{"n_layer": 11, "d_model": 256, "n_head": 4, "n_kv_head": 4, "head_dim": 64, "d_mlp": 1024, "vocab_size": 1024, "activation": "tanh_gelu", "norm": "layernorm", "norm_place": "pre", "norm_eps": 1e-05, "positions": "learned", "qk_norm": false, "attn_scale": 0.125, "bias": "all", "tie_embeddings": false, "parallel_block": false, "init": "normal", "init_std_qkv": 0.0311, "init_std_o": 0.0311, "init_std_up": 0.0311, "init_std_down": 0.0155, "optimizer": "muon_variant", "lr": 0.00944, "lr_mult_o": 4.0, "lr_head": 0.00343, "grad_clip": 1.0, "warmup_steps": 200, "schedule": "wsd", "decay_fraction": 0.752, "decay_shape": "square", "final_lr_fraction": 0.0, "batch_tokens": [16384, 32768], "seq_len": 256, "doc_mask": false, "train_tokens": 207200000, "steps": 9150, "dataset": "wikipedia_en"}
MLP neurons of a small language model. Each row is named by its layer, matrix (up: input weights; down: output weights) and neuron, and shows model dimensions 192-255. Each number is 50 + 15 x the weight over its row's rms, rounded and kept within 0 to 99.
Before each neuron's rows, "fires before" lists the tokens most often just after its 100 highest values on Wikipedia text that the model never trained on. A number after a token or word is its count.

fires before: "st" 27, "f" 13, "v" 9, "cl" 6
L2.up494:56 64 38 29 30 49 43 27 52 49 47 40 54 50 67 36 23 60 36 73 42 37 58 56 19 72 34 99 49 52 54 73 59 65 33 40 76 74 46 50 35 43 44 64 45 61 51 64 37 52 73 48 62 55 57 57 61 62 59 63 53 70 65 50
L2.down494:66 42 28 25 51 45 48 13 67 62 54 51 31 60 53 50 38 71 46 54 45 49 53 41 28 57 29 80 30 59 73 69 60 56 49 24 63 63 37 55 34 31 31 49 55 76 34 62 04 43 69 29 72 42 64 74 57 73 48 55 62 62 88 79

fires before: " " 58, "ure" 5, "ers" 5
L6.up374:38 43 67 51 45 58 65 20 77 62 49 63 62 51 16 49 70 49 70 33 61 71 54 53 55 47 50 64 51 43 60 35 54 61 54 69 39 39 59 38 55 67 80 32 52 37 76 48 38 38 16 49 69 30 61 44 92 53 67 20 62 44 36 52
L6.down374:48 52 49 48 35 50 49 44 36 41 36 39 15 38 49 47 43 47 43 47 54 63 17 41 53 24 69 52 29 57 32 26 31 77 37 65 36 67 33 42 63 65 41 68 29 20 78 56 32 51 53 41 66 45 39 60 48 69 37 54 49 79 82 53

fires before: "al" 23, "p" 9, " /" 7, "ian" 6, "id" 5, ":" 5
L2.up937:36 38 64 38 46 27 52 54 75 40 51 37 57 25 54 55 58 41 33 67 36 70 41 65 52 39 43 62 69 41 84 61 42 36 24 45 66 35 56 43 42 77 37 46 37 64 35 41 56 56 61 37 66 58 67 61 74 45 28 51 52 67 60 69
L2.down937:29 39 55 47 48 60 60 40 70 32 48 61 68 22 70 21 69 24 32 58 29 71 43 48 45 21 48 25 49 39 44 68 72 49 31 17 60 37 51 67 42 56 70 50 48 46 31 71 68 74 38 41 59 31 39 76 82 49 49 58 60 55 36 61

fires before: "k" 18, "ce" 13, "cess" 10, "ation" 8, "ing" 5
L2.up267:61 64 76 63 52 01 79 59 31 52 73 55 53 59 71 57 47 56 39 23 34 44 60 23 53 52 43 82 42 44 26 56 37 56 40 51 48 45 38 45 56 24 58 73 41 85 47 46 77 59 78 39 49 38 69 59 59 46 53 50 41 73 34 58
L2.down267:57 45 32 54 55 36 89 61 50 51 50 49 64 57 72 27 52 52 54 63 56 67 59 52 46 55 65 65 35 24 42 76 36 73 25 60 43 64 42 60 38 12 64 55 60 56 43 42 49 67 38 42 55 67 41 79 50 43 28 49 58 53 55 69

fires before: " " 31, "\n" 8, " (" 5, "0" 4, "\n\n" 4
L3.up35:71 49 57 95 20 62 62 56 37 44 39 54 25 55 59 54 23 47 40 48 32 34 34 40 58 62 45 52 13 60 62 68 34 47 28 73 43 59 71 43 58 46 48 59 38 45 60 32 65 38 52 65 60 59 38 63 38 47 59 85 39 70 51 45
L3.down35:72 72 62 65 51 51 46 51 44 54 53 23 40 52 33 76 67 55 16 52 37 44 52 69 38 54 32 44 25 61 43 60 71 71 55 37 35 57 42 53 48 43 51 56 73 43 44 39 30 76 48 45 50 60 73 19 61 49 49 41 36 46 69 40

fires before: "ear" 14, "oin" 10, "urn" 9, "l" 8, "end" 6, "in" 5
L3.up449:18 73 41 56 60 58 32 50 63 23 57 21 80 56 58 60 53 56 48 52 29 46 57 61 45 54 56 24 73 45 29 44 58 46 37 32 37 44 44 57 59 31 48 57 41 65 29 49 38 61 50 51 43 69 46 17 37 59 30 59 19 32 47 46
L3.down449:38 84 61 26 60 69 42 18 60 46 36 38 37 48 56 68 79 63 71 46 71 66 44 28 34 60 64 37 34 56 43 31 47 62 85 45 54 23 40 58 75 23 60 64 40 57 56 49 35 70 51 43 60 49 62 48 56 46 35 54 38 75 39 43

fires before: " " 43, "ated" 9, "al" 9, "ian" 4
L2.up926:12 40 58 60 56 50 57 30 54 57 47 57 59 16 56 50 55 68 54 70 68 66 38 48 35 58 60 41 42 54 39 39 67 41 71 86 44 55 30 47 26 57 66 62 63 19 77 41 44 56 46 62 79 22 50 43 76 56 47 63 48 47 42 62
L2.down926:16 55 65 23 43 46 80 54 44 71 44 62 46 35 29 59 54 42 49 63 67 44 26 69 45 38 69 15 43 49 51 32 82 46 59 74 73 56 51 16 10 52 53 58 69 26 66 61 27 39 31 55 41 25 61 70 44 33 26 53 49 53 56 62

fires before: " " 30, "|" 19, "\n" 7, "ican" 4
L2.up583:46 05 60 51 30 46 32 35 50 31 64 21 63 66 43 81 66 21 40 20 58 50 50 32 52 52 44 40 29 39 58 70 32 38 62 64 50 58 35 37 44 73 36 48 71 40 67 57 71 40 47 49 41 62 63 46 72 59 43 42 64 47 58 41
L2.down583:64 38 62 53 69 44 68 53 69 48 50 25 45 43 22 76 58 54 46 45 71 54 80 49 47 55 33 71 52 64 37 55 23 42 44 46 52 72 17 61 59 60 43 51 73 76 50 31 59 81 33 24 40 62 39 50 31 64 43 80 62 55 30 91

fires before: "01" 16, "02" 12, "00" 11, "1" 8, "94" 5, " " 5
L6.up39:46 53 56 36 64 69 52 57 63 65 51 44 30 40 46 38 38 71 56 54 42 73 28 29 45 60 31 49 66 55 55 22 50 76 39 52 44 56 49 39 49 40 62 33 53 60 35 65 74 36 22 71 62 55 93 51 49 41 36 46 52 34 63 83
L6.down39:37 65 51 41 59 46 56 58 55 50 51 55 35 76 31 41 65 47 57 66 69 49 42 81 41 35 82 55 26 54 60 54 37 27 54 53 10 38 35 57 60 50 25 49 43 53 54 61 46 52 64 39 42 36 45 48 49 31 40 39 36 39 48 32

fires before: "inal" 23, "a" 8, "age" 8, "in" 6, "ion" 5, "u" 4
L3.up838:39 47 59 21 61 77 59 52 49 61 70 26 57 45 70 41 44 52 43 60 50 47 75 51 58 32 43 47 33 44 38 54 31 56 74 50 48 55 41 54 50 22 35 36 66 39 60 47 51 48 45 65 41 55 78 40 28 36 20 73 66 77 24 34
L3.down838:35 40 66 44 45 74 47 47 61 68 45 42 76 59 45 69 52 33 50 40 47 31 40 50 42 37 50 60 23 58 38 32 63 68 44 16 59 50 71 46 33 35 58 58 61 32 47 64 65 66 42 53 37 51 47 51 45 47 41 55 78 50 61 48

fires before: "and" 20, "un" 15, "iss" 12, "y" 11, "it" 10, "on" 9
L2.up73:33 50 50 46 33 53 15 40 70 87 65 35 55 26 54 33 60 64 73 65 23 32 44 36 52 63 40 41 36 61 39 67 42 44 73 60 60 22 73 56 31 41 49 49 44 17 56 51 36 91 50 50 43 88 62 27 60 45 35 39 61 66 61 31
L2.down73:39 52 81 23 50 27 25 39 42 45 89 58 62 31 62 84 22 52 55 70 09 39 42 58 71 63 58 47 58 47 34 51 73 35 52 48 43 47 47 56 43 17 22 53 41 36 48 39 26 59 40 32 59 42 57 53 63 52 46 44 41 64 62 48

fires before: "is" 17, "an" 10, "rough" 9, "|" 9, "The" 5, "ose" 5
L2.up702:49 65 47 51 41 37 62 57 51 65 78 28 32 40 45 33 53 37 60 54 40 65 64 29 44 52 51 30 57 50 42 33 52 94 75 45 34 47 56 37 49 44 72 64 47 57 48 43 30 56 40 50 47 45 46 49 47 44 41 57 52 63 56 45
L2.down702:54 49 56 86 69 70 41 58 82 57 03 25 54 38 42 27 50 37 57 40 78 43 67 62 00 47 27 71 37 57 45 27 68 40 46 59 54 65 41 63 60 74 48 55 56 54 44 31 36 65 71 46 36 50 52 66 39 61 56 45 35 70 16 30

fires before: "m" 15, "d" 15, "v" 8, "i" 7, "f" 7, "am" 6
L2.up497:24 53 38 42 46 45 58 73 46 47 29 41 40 34 39 65 10 45 22 60 45 75 29 32 33 62 59 69 43 47 45 34 56 51 33 65 70 75 62 48 49 53 52 73 71 59 39 54 40 55 57 53 41 36 73 62 63 54 68 44 52 46 72 57
L2.down497:54 46 28 09 48 55 50 51 44 45 61 46 62 69 52 80 34 64 35 40 32 64 61 56 46 70 56 48 57 36 41 39 80 50 53 61 40 54 69 53 33 52 72 53 37 51 47 60 14 62 38 77 15 35 59 69 77 61 31 79 63 39 84 31

fires before: "le" 19, "ction" 15, "r" 8, "b" 8, "ct" 6
L2.up710:45 63 56 38 65 47 25 52 45 59 47 41 68 56 71 40 43 05 34 26 32 51 06 39 58 45 59 51 44 51 48 11 78 56 61 55 42 52 59 38 56 49 64 49 63 53 23 44 51 41 31 45 45 56 58 51 36 55 52 42 30 78 48 71
L2.down710:22 49 52 64 42 46 45 62 22 81 44 43 55 51 75 35 48 05 55 34 37 39 57 41 74 56 72 61 42 49 42 32 56 46 59 58 54 67 51 31 74 71 79 56 65 48 44 51 40 37 40 41 51 41 53 60 71 47 53 30 13 60 68 82

fires before: "-" 44, "\n\n" 7, " the" 4, " The" 4, "In" 4
L2.up908:44 59 29 55 38 51 45 41 55 37 62 53 22 61 54 56 52 68 49 37 12 56 24 55 72 53 22 50 34 33 54 69 57 26 55 63 49 48 59 71 29 36 46 44 70 69 78 42 71 63 23 52 44 28 59 33 54 28 48 39 34 57 43 58
L2.down908:58 71 72 12 60 43 35 33 46 43 32 26 46 70 33 68 39 48 55 63 26 42 58 38 56 39 50 52 43 31 44 47 67 51 49 66 71 68 71 63 63 49 21 47 51 47 55 38 43 45 84 55 42 47 44 64 43 53 56 82 47 21 34 75

fires before: "ic" 14, "urn" 10, "ack" 8, "ice" 7, "end" 6, "em" 5
L2.up878:44 99 45 65 53 44 40 57 36 38 49 45 46 27 59 43 75 52 39 51 55 74 43 57 40 27 41 45 39 64 42 48 27 48 52 66 48 48 47 72 66 33 43 47 44 45 47 40 24 45 55 30 45 69 46 72 71 49 48 49 40 75 53 49
L2.down878:29 53 50 61 23 51 59 67 40 50 50 38 57 41 49 43 54 47 62 66 53 38 40 75 25 40 37 34 48 39 50 82 33 69 58 46 58 48 39 49 63 48 33 49 33 91 87 62 44 20 62 25 46 65 49 75 47 74 62 59 62 27 58 33

fires before: "-" 51, "un" 9, "iss" 7, "on" 6, "and" 6
L2.up659:40 60 37 61 32 43 36 61 56 38 78 20 51 56 43 59 47 58 61 61 28 47 33 39 66 74 62 40 58 60 50 56 55 65 54 83 55 35 59 30 33 77 28 56 52 57 74 52 46 52 42 65 60 64 70 18 54 48 40 22 50 74 19 52
L2.down659:48 78 51 27 57 49 75 41 55 44 80 57 81 56 74 51 57 52 38 67 53 44 45 86 82 17 32 38 76 61 49 43 58 51 41 77 62 34 51 52 56 28 10 37 68 35 58 43 64 47 36 51 71 36 41 23 33 53 52 46 47 37 31 49

fires before: "ur" 13, "ed" 13, "ased" 10, ":" 8, "ure" 6, "ive" 5
L4.up586:61 53 51 54 11 53 62 39 32 59 74 54 44 50 27 35 45 56 46 56 62 75 32 58 69 42 53 55 50 14 49 56 69 48 71 35 36 47 65 33 56 56 74 40 55 54 57 31 29 58 67 50 66 41 64 50 56 82 41 69 42 48 46 81
L4.down586:59 53 61 47 60 47 53 60 52 32 54 30 70 61 74 26 41 63 36 31 43 43 61 34 49 12 42 29 18 43 54 54 61 54 49 66 50 63 57 77 31 51 61 72 62 59 83 51 47 71 59 57 36 68 35 46 45 71 59 38 61 41 51 54

fires before: "d" 18, "m" 10, "v" 7, "am" 6, "ap" 5, "y" 5
L6.up404:23 39 03 60 35 77 41 43 42 46 58 33 52 52 51 65 75 28 34 50 57 66 62 16 61 59 60 57 51 27 35 50 54 45 42 57 52 44 43 54 54 48 31 45 58 60 63 60 59 53 50 42 26 28 66 61 59 25 50 59 63 47 58 37
L6.down404:56 54 40 76 48 46 56 56 67 49 37 51 37 68 35 48 42 38 46 11 36 51 52 52 65 51 45 78 64 29 54 30 80 41 47 46 82 40 74 44 52 45 46 55 53 37 90 26 47 41 45 35 74 52 51 53 45 33 48 25 43 40 56 58

fires before: "ess" 24, "id" 13, "ot" 6, "am" 5, "it" 4, "in" 4
L6.up226:37 61 61 49 63 59 49 29 28 43 41 71 61 63 60 58 52 25 65 53 61 38 59 18 55 47 46 30 15 38 84 34 53 43 26 31 55 45 74 40 62 55 51 41 55 53 64 33 16 42 32 38 36 86 40 26 45 38 40 62 51 66 69 60
L6.down226:44 73 33 42 33 44 44 33 79 57 45 49 33 52 41 50 69 60 42 60 60 46 41 56 54 85 51 39 41 56 03 29 70 55 45 20 14 31 67 66 65 03 40 43 62 22 53 20 40 21 27 74 93 60 59 53 60 73 44 32 29 40 62 55

fires before: "out" 18, "le" 15, "il" 11, "b" 8, "r" 7, "s" 6
L2.up923:41 51 57 71 43 70 66 58 46 50 20 43 58 44 46 53 50 13 64 56 44 53 46 57 53 76 22 47 48 72 51 42 47 43 43 18 31 40 54 68 77 41 80 34 79 53 25 63 70 35 41 54 32 58 29 34 43 81 27 51 39 41 60 86
L2.down923:37 61 38 64 32 65 64 46 48 59 32 61 63 45 25 58 46 30 67 76 52 50 65 64 37 65 39 37 35 54 48 48 35 54 35 34 39 63 54 28 85 53 72 50 71 43 27 55 49 55 40 55 35 38 37 62 55 74 19 37 27 50 57 95

fires before: "ent" 18, "ace" 16, "ley" 7, "v" 6, "en" 5
L6.up36:35 66 60 36 24 38 50 34 11 70 46 79 51 52 57 66 49 82 25 65 65 59 39 46 47 18 43 33 47 31 46 61 50 37 58 35 48 45 28 49 16 53 29 33 61 64 64 48 76 37 62 39 51 28 60 67 29 48 65 47 60 30 65 57
L6.down36:63 60 51 29 70 43 30 56 50 28 81 70 48 11 40 65 46 53 50 68 28 47 44 28 69 41 14 49 54 26 42 46 44 55 49 72 43 63 39 56 40 44 47 41 52 69 32 38 41 49 42 37 45 49 48 71 60 57 50 41 71 49 93 69

fires before: " |" 57, "\n" 4
L4.up121:41 26 46 49 42 61 44 48 44 13 70 46 55 68 40 60 39 54 16 43 67 60 35 27 56 35 48 54 49 82 59 68 37 57 64 43 35 57 43 48 61 61 67 54 35 47 61 43 29 68 69 46 83 52 39 75 29 52 37 74 40 24 55 31
L4.down121:50 49 48 52 08 80 49 26 46 68 41 24 36 65 35 55 35 50 26 40 74 67 43 28 74 54 37 12 59 35 55 25 68 38 40 55 27 46 55 62 81 54 53 29 79 48 26 62 48 60 52 76 67 62 46 55 68 22 74 75 48 45 84 44

fires before: " " 42, " No" 8, " |" 8, ":" 7, " of" 5, " v" 5
L6.up20:45 47 55 37 56 43 71 58 63 61 71 52 47 51 24 45 37 60 48 55 44 79 38 69 42 22 48 30 47 55 58 26 57 57 73 31 54 33 60 54 53 45 42 52 62 54 62 38 52 31 44 38 68 58 34 55 58 26 74 46 30 59 41 50
L6.down20:51 38 36 23 64 61 46 41 53 49 39 47 72 69 31 45 58 38 76 44 38 49 38 73 52 44 55 62 84 44 52 26 25 48 42 55 40 20 51 63 36 56 70 58 50 59 53 43 53 48 66 44 38 51 32 36 61 33 62 53 49 55 45 36

fires before: "-" 91
L2.up84:56 73 69 54 21 70 35 80 48 74 27 42 52 56 44 52 55 41 47 44 31 39 26 54 56 25 54 65 44 41 63 46 50 38 48 51 41 66 44 39 66 58 58 55 55 39 69 47 70 46 28 44 81 36 67 51 64 42 43 47 43 45 26 54
L2.down84:44 69 37 43 42 67 50 30 64 55 77 55 74 68 52 49 36 56 39 75 65 69 57 42 70 31 52 56 57 45 69 56 79 80 57 52 33 59 42 95 38 48 43 32 37 14 50 56 45 18 69 42 37 46 45 80 72 62 40 49 67 59 50 48

fires before: " " 20, "al" 13, "ub" 10, "ot" 8, "in" 8, " the" 5
L2.up328:50 61 69 65 75 43 33 42 10 31 37 48 36 79 48 30 59 62 78 54 53 30 40 51 40 44 44 41 58 76 54 60 55 54 29 41 62 20 30 27 64 39 50 61 58 60 65 43 76 32 53 47 44 52 67 54 65 38 32 39 52 79 56 53
L2.down328:54 36 44 58 74 39 37 35 37 45 47 48 45 76 48 55 35 33 89 37 41 42 53 52 52 48 53 46 52 36 40 61 52 45 48 56 66 53 50 41 93 25 39 42 38 40 57 59 54 63 38 13 50 59 23 57 70 52 37 41 34 46 47 36

fires before: "e" 13, "ed" 10, "v" 8, "lect" 8, "ver" 6, "'" 6
L2.up233:38 50 39 73 43 28 64 44 52 39 64 62 25 56 10 66 43 70 50 63 46 31 62 46 76 57 63 40 22 51 70 25 49 51 30 65 52 73 71 39 61 64 36 26 33 45 46 35 31 25 62 59 50 31 51 47 76 28 36 43 82 56 79 61
L2.down233:44 25 23 60 49 43 25 48 43 56 50 78 46 35 22 54 44 42 57 39 45 46 70 46 91 47 63 56 67 45 27 66 26 71 39 36 72 59 55 50 64 45 55 47 50 50 31 59 38 60 42 48 39 64 35 53 55 66 50 40 20 58 73 52

fires before: " " 18, "99" 13, "95" 10, "97" 8, "94" 6, "02" 4
L6.up860:44 62 66 70 29 64 45 44 54 54 22 73 40 58 30 63 26 58 54 29 50 51 30 20 28 47 24 45 68 50 57 24 77 55 50 63 68 37 23 74 53 54 41 29 56 50 47 76 74 38 56 67 39 63 45 26 49 42 58 46 51 40 35 46
L6.down860:72 48 71 63 35 63 41 40 40 69 81 56 62 62 10 36 77 65 46 47 60 49 35 67 56 47 68 68 55 83 55 65 29 45 61 42 26 60 50 74 41 60 45 48 48 73 58 58 23 61 72 51 44 70 44 42 43 54 42 70 29 34 74 34

fires before: "ed" 28, "e" 13, "ens" 10, "ing" 6, "ation" 6
L2.up122:36 47 75 64 36 50 42 30 60 65 58 40 50 67 55 56 55 49 55 62 45 62 52 48 76 29 77 57 55 33 47 23 60 41 74 34 87 54 73 37 38 34 28 30 49 33 64 31 26 43 35 73 30 30 47 50 59 54 46 60 52 29 31 42
L2.down122:42 52 61 57 35 51 55 43 58 57 57 23 48 68 50 45 69 69 70 63 39 40 55 45 67 37 76 53 38 17 61 43 53 71 82 40 67 66 65 50 33 50 26 37 41 39 62 44 29 51 27 61 13 46 55 49 49 50 46 54 71 42 52 55

fires before: "\n\n" 32, " a" 18, "e" 9, " an" 4, " the" 4
L2.up955:38 37 20 61 42 65 43 63 35 67 62 91 60 40 29 64 34 39 81 58 71 23 23 70 57 40 39 45 41 33 56 42 37 39 50 59 01 46 39 67 33 57 28 29 56 62 57 44 57 64 60 52 35 45 64 59 72 61 23 32 53 58 43 54
L2.down955:47 44 36 41 38 78 43 20 75 40 57 71 28 70 49 49 28 52 44 44 40 29 43 32 25 39 59 50 36 48 47 42 52 38 66 37 20 37 65 51 48 23 51 46 36 55 63 37 56 23 61 58 38 70 36 34 64 59 60 63 60 73 23 59

fires before: "|" 20, " |" 18, " " 13, "|---|---|---|---" 13, "-" 6
L2.up863:47 75 55 46 75 49 63 63 65 38 50 21 44 70 47 64 50 69 68 41 43 59 43 46 65 28 43 47 59 63 57 40 53 60 65 64 40 54 47 70 74 19 64 59 24 47 29 46 61 27 70 53 31 43 59 44 69 25 40 46 45 50 69 57
L2.down863:53 48 55 40 49 49 43 65 36 68 38 38 41 53 52 34 57 45 50 61 47 50 38 41 15 61 46 42 22 39 42 59 35 23 27 52 55 69 48 50 46 68 80 85 48 41 63 32 39 16 56 83 44 55 65 35 60 51 67 57 68 40 58 47

fires before: "p" 13, "id" 13, "h" 6, "um" 6, "ist" 6, "ian" 6
L4.up775:42 53 61 44 31 44 51 74 41 33 46 07 77 37 41 64 64 46 46 58 57 54 78 45 43 48 43 31 46 35 74 65 55 70 38 62 34 62 43 54 52 59 52 53 53 51 51 54 49 43 47 34 49 50 35 45 67 37 40 74 35 67 34 52
L4.down775:35 29 35 54 46 26 19 70 40 15 30 52 60 40 51 53 52 53 37 55 41 42 20 28 27 50 61 62 53 38 55 27 53 35 48 52 46 69 12 67 45 48 42 30 45 49 28 57 48 58 26 74 49 60 32 51 58 73 49 63 33 85 58 53

fires before: "e" 15, "\n" 13, ":" 10, " a" 10, " of" 6, "\n\n" 6
L2.up518:44 58 33 48 34 41 61 36 66 46 65 68 53 40 44 29 82 44 83 54 55 58 29 73 36 35 42 86 23 54 46 43 33 66 66 55 13 63 60 50 39 75 38 43 65 58 50 27 38 46 31 50 34 36 42 53 70 47 66 77 21 26 29 40
L2.down518:60 37 52 34 86 40 64 48 52 47 65 75 19 55 52 53 79 49 27 36 30 48 35 28 32 28 46 60 34 55 66 31 53 48 47 66 54 54 65 66 47 42 51 47 41 63 51 32 32 71 65 75 40 44 40 31 79 45 37 68 30 24 49 52

fires before: "\n" 48, "\n\n" 33
L3.up20:35 52 21 59 49 50 55 47 45 48 75 60 71 64 44 41 73 61 51 49 20 46 68 43 69 63 44 62 53 47 40 43 52 44 55 49 45 44 50 59 64 67 37 21 61 67 72 34 50 60 38 37 34 65 40 66 78 47 64 44 75 53 58 61
L3.down20:47 44 47 78 48 57 60 40 32 29 76 35 40 97 52 34 29 24 44 75 14 33 57 57 32 42 53 63 20 61 35 65 45 42 47 41 48 45 30 52 60 44 69 64 43 18 72 47 63 60 53 46 60 34 48 64 43 12 42 36 26 61 65 75

fires before: "ial" 15, "ral" 13, "ce" 12, "cess" 8, "y" 5
L6.up413:53 46 55 40 52 47 61 60 49 23 52 64 66 60 49 62 67 53 46 55 60 66 34 41 35 44 41 29 20 53 50 36 75 48 97 51 32 67 49 26 34 18 49 74 88 92 47 50 50 49 19 21 30 28 68 52 71 33 52 37 67 29 45 69
L6.down413:49 51 52 23 38 42 59 43 33 67 71 55 64 27 61 31 59 34 35 56 51 46 42 52 49 44 32 45 13 42 40 58 57 43 20 47 46 60 51 39 37 43 46 64 73 44 85 54 66 81 60 56 30 41 74 66 72 39 28 62 41 71 53 71

fires before: "ic" 16, "ed" 15, "e" 12, "ice" 9, "ens" 6, "ual" 5
L2.up619:52 55 52 21 48 65 24 36 50 63 53 36 47 43 35 27 61 79 36 47 45 53 40 24 52 49 74 36 33 38 41 35 61 71 47 23 44 20 59 58 66 53 51 55 55 49 48 31 41 27 36 33 16 27 46 33 82 59 39 63 42 54 58 42
L2.down619:52 43 58 35 71 55 20 45 45 60 38 25 37 41 53 33 40 58 38 76 47 43 41 48 59 49 58 38 32 26 50 65 36 69 46 34 33 43 75 62 79 78 54 20 58 40 46 29 29 27 50 27 34 50 51 49 48 33 32 64 48 46 74 59

fires before: "and" 22, "un" 12, "it" 11, "iss" 8, "15" 4
L2.up786:48 56 40 34 36 38 34 50 46 38 67 60 50 45 52 44 50 74 60 50 50 63 49 37 37 48 07 50 62 28 66 62 48 35 58 66 39 62 61 78 28 47 35 36 38 50 37 35 48 65 22 66 25 55 63 61 55 61 39 20 69 49 44 61
L2.down786:36 92 44 53 51 68 20 62 73 53 45 73 48 51 46 69 61 45 42 44 30 57 27 44 57 69 34 71 51 39 38 31 57 48 61 42 51 29 75 45 45 53 21 53 27 18 70 46 23 54 34 47 56 59 49 68 64 35 27 41 57 47 51 37

fires before: "-" 58, " " 4, "The" 4, "|" 4
L2.up409:74 41 47 42 14 22 52 60 39 43 61 31 28 47 62 56 61 57 53 67 38 61 30 25 61 25 54 49 58 56 68 76 44 44 51 50 54 45 80 39 45 45 57 17 44 78 47 31 66 31 43 46 69 38 76 45 83 44 45 46 42 40 55 53
L2.down409:63 50 48 52 46 56 63 30 55 65 34 36 46 48 57 52 60 49 53 49 51 44 34 49 51 30 56 68 49 66 58 50 37 37 27 54 93 51 60 65 55 42 49 47 30 32 61 72 63 69 60 38 64 60 38 45 52 46 48 66 61 27 25 57

fires before: "\n" 46, "\n\n" 23, "are" 9
L6.up736:52 84 37 57 37 81 60 71 59 54 59 43 51 68 44 76 40 51 74 40 45 49 45 37 61 47 48 65 27 65 69 62 80 48 57 44 54 31 55 58 40 62 50 39 57 51 65 45 31 42 29 51 43 52 72 27 59 63 27 51 55 89 38 41
L6.down736:53 47 68 30 33 45 62 32 46 64 30 78 43 75 50 51 69 35 33 25 54 64 47 43 49 40 53 44 44 55 41 54 48 65 36 65 42 53 49 69 57 17 37 23 57 18 51 17 37 73 49 31 23 43 54 57 83 29 53 41 78 28 44 58

fires before: "al" 24, "ated" 11, " |" 9, " of" 7, "i" 5, "ation" 4
L2.up966:36 40 43 43 69 39 81 51 54 63 47 32 49 57 41 45 56 79 28 68 39 43 60 67 45 50 44 49 65 25 76 41 58 44 53 80 53 48 39 52 38 59 55 38 45 42 49 55 62 88 30 53 24 43 18 29 59 54 64 40 69 65 62 72
L2.down966:44 45 23 31 63 22 64 59 60 55 36 51 57 37 17 47 51 68 64 80 58 53 25 16 62 40 60 62 42 48 64 52 42 20 57 92 56 21 68 31 45 58 22 46 60 64 51 43 46 30 38 44 68 46 54 70 44 66 70 50 26 50 35 34

fires before: "|" 18, "The" 13, "===" 11, "-" 11, "A" 8
L3.up1004:53 54 53 66 40 41 47 58 64 34 78 12 34 71 59 18 39 71 47 55 55 53 74 51 48 53 39 57 42 71 52 43 56 48 52 45 57 55 21 28 32 58 57 47 36 67 38 42 53 44 69 61 43 57 46 73 39 57 45 55 60 49 69 21
L3.down1004:47 48 58 46 50 19 49 44 45 52 51 14 31 46 56 41 37 68 71 37 58 46 65 50 42 61 41 55 29 30 75 52 62 29 39 43 17 61 52 48 17 64 56 49 47 70 27 44 16 65 49 64 37 41 55 68 62 47 40 45 35 81 62 43

fires before: " " 33, " (" 18, "k" 16, "ce" 12
L2.up91:42 30 40 70 27 40 57 60 40 93 75 51 45 60 57 50 46 55 77 51 40 55 48 46 61 68 55 39 57 40 58 65 42 59 50 55 84 39 38 69 49 41 49 49 60 59 56 51 69 53 41 34 29 43 54 47 61 45 37 55 82 53 48 99
L2.down91:44 65 25 71 64 41 57 52 52 77 47 42 57 62 30 51 68 37 72 63 76 45 23 38 43 37 53 39 47 42 51 72 15 67 42 36 69 69 47 47 56 20 46 76 52 43 39 64 35 18 69 38 19 30 43 62 35 68 39 62 47 24 49 75

fires before: "|" 34, "-" 8, "3" 6, "0" 6, "4" 4, "1" 4
L2.up757:50 50 69 39 29 78 61 47 59 44 59 00 62 45 41 28 48 34 62 19 45 42 63 34 49 51 70 51 42 67 78 44 50 63 30 54 37 73 49 42 33 48 41 64 51 42 50 52 58 31 45 48 26 39 55 46 44 51 49 67 65 45 36 49
L2.down757:25 44 44 55 58 34 65 51 34 69 49 31 51 42 30 38 42 42 53 56 36 51 51 52 39 83 58 46 67 53 48 51 55 47 48 59 54 69 35 61 81 59 52 18 67 41 38 48 47 53 53 55 72 49 60 72 59 52 50 27 69 45 37 41

fires before: " the" 19, "l" 11, "u" 11, "om" 10
L6.up911:60 65 56 73 55 23 29 29 59 40 43 35 32 29 47 59 30 55 55 65 62 65 30 49 37 78 17 69 49 33 31 63 61 27 64 54 51 47 63 36 53 67 52 46 30 61 60 36 81 68 39 39 67 57 51 58 46 33 59 22 52 46 44 93
L6.down911:51 34 39 34 72 50 47 50 67 54 42 47 38 49 32 53 70 62 67 34 59 35 54 52 54 29 58 80 66 53 44 33 58 57 26 79 39 58 42 48 21 63 38 34 48 28 47 47 33 56 45 63 40 43 68 43 37 74 40 61 55 29 51 36

fires before: "-" 81, " The" 4
L2.up623:73 57 66 60 48 44 43 46 40 40 65 26 65 43 52 68 12 42 61 60 57 67 42 63 47 40 32 54 81 53 28 60 57 32 43 73 59 29 52 17 67 68 51 43 62 57 65 40 53 39 27 58 44 52 47 62 59 60 49 19 37 55 00 38
L2.down623:53 74 38 52 60 59 33 50 53 60 63 49 48 80 44 64 65 40 30 67 61 48 50 54 74 64 60 62 50 52 58 37 67 56 47 56 73 55 70 32 41 41 47 59 47 17 42 60 48 90 66 52 66 57 52 51 58 65 53 55 54 50 79 70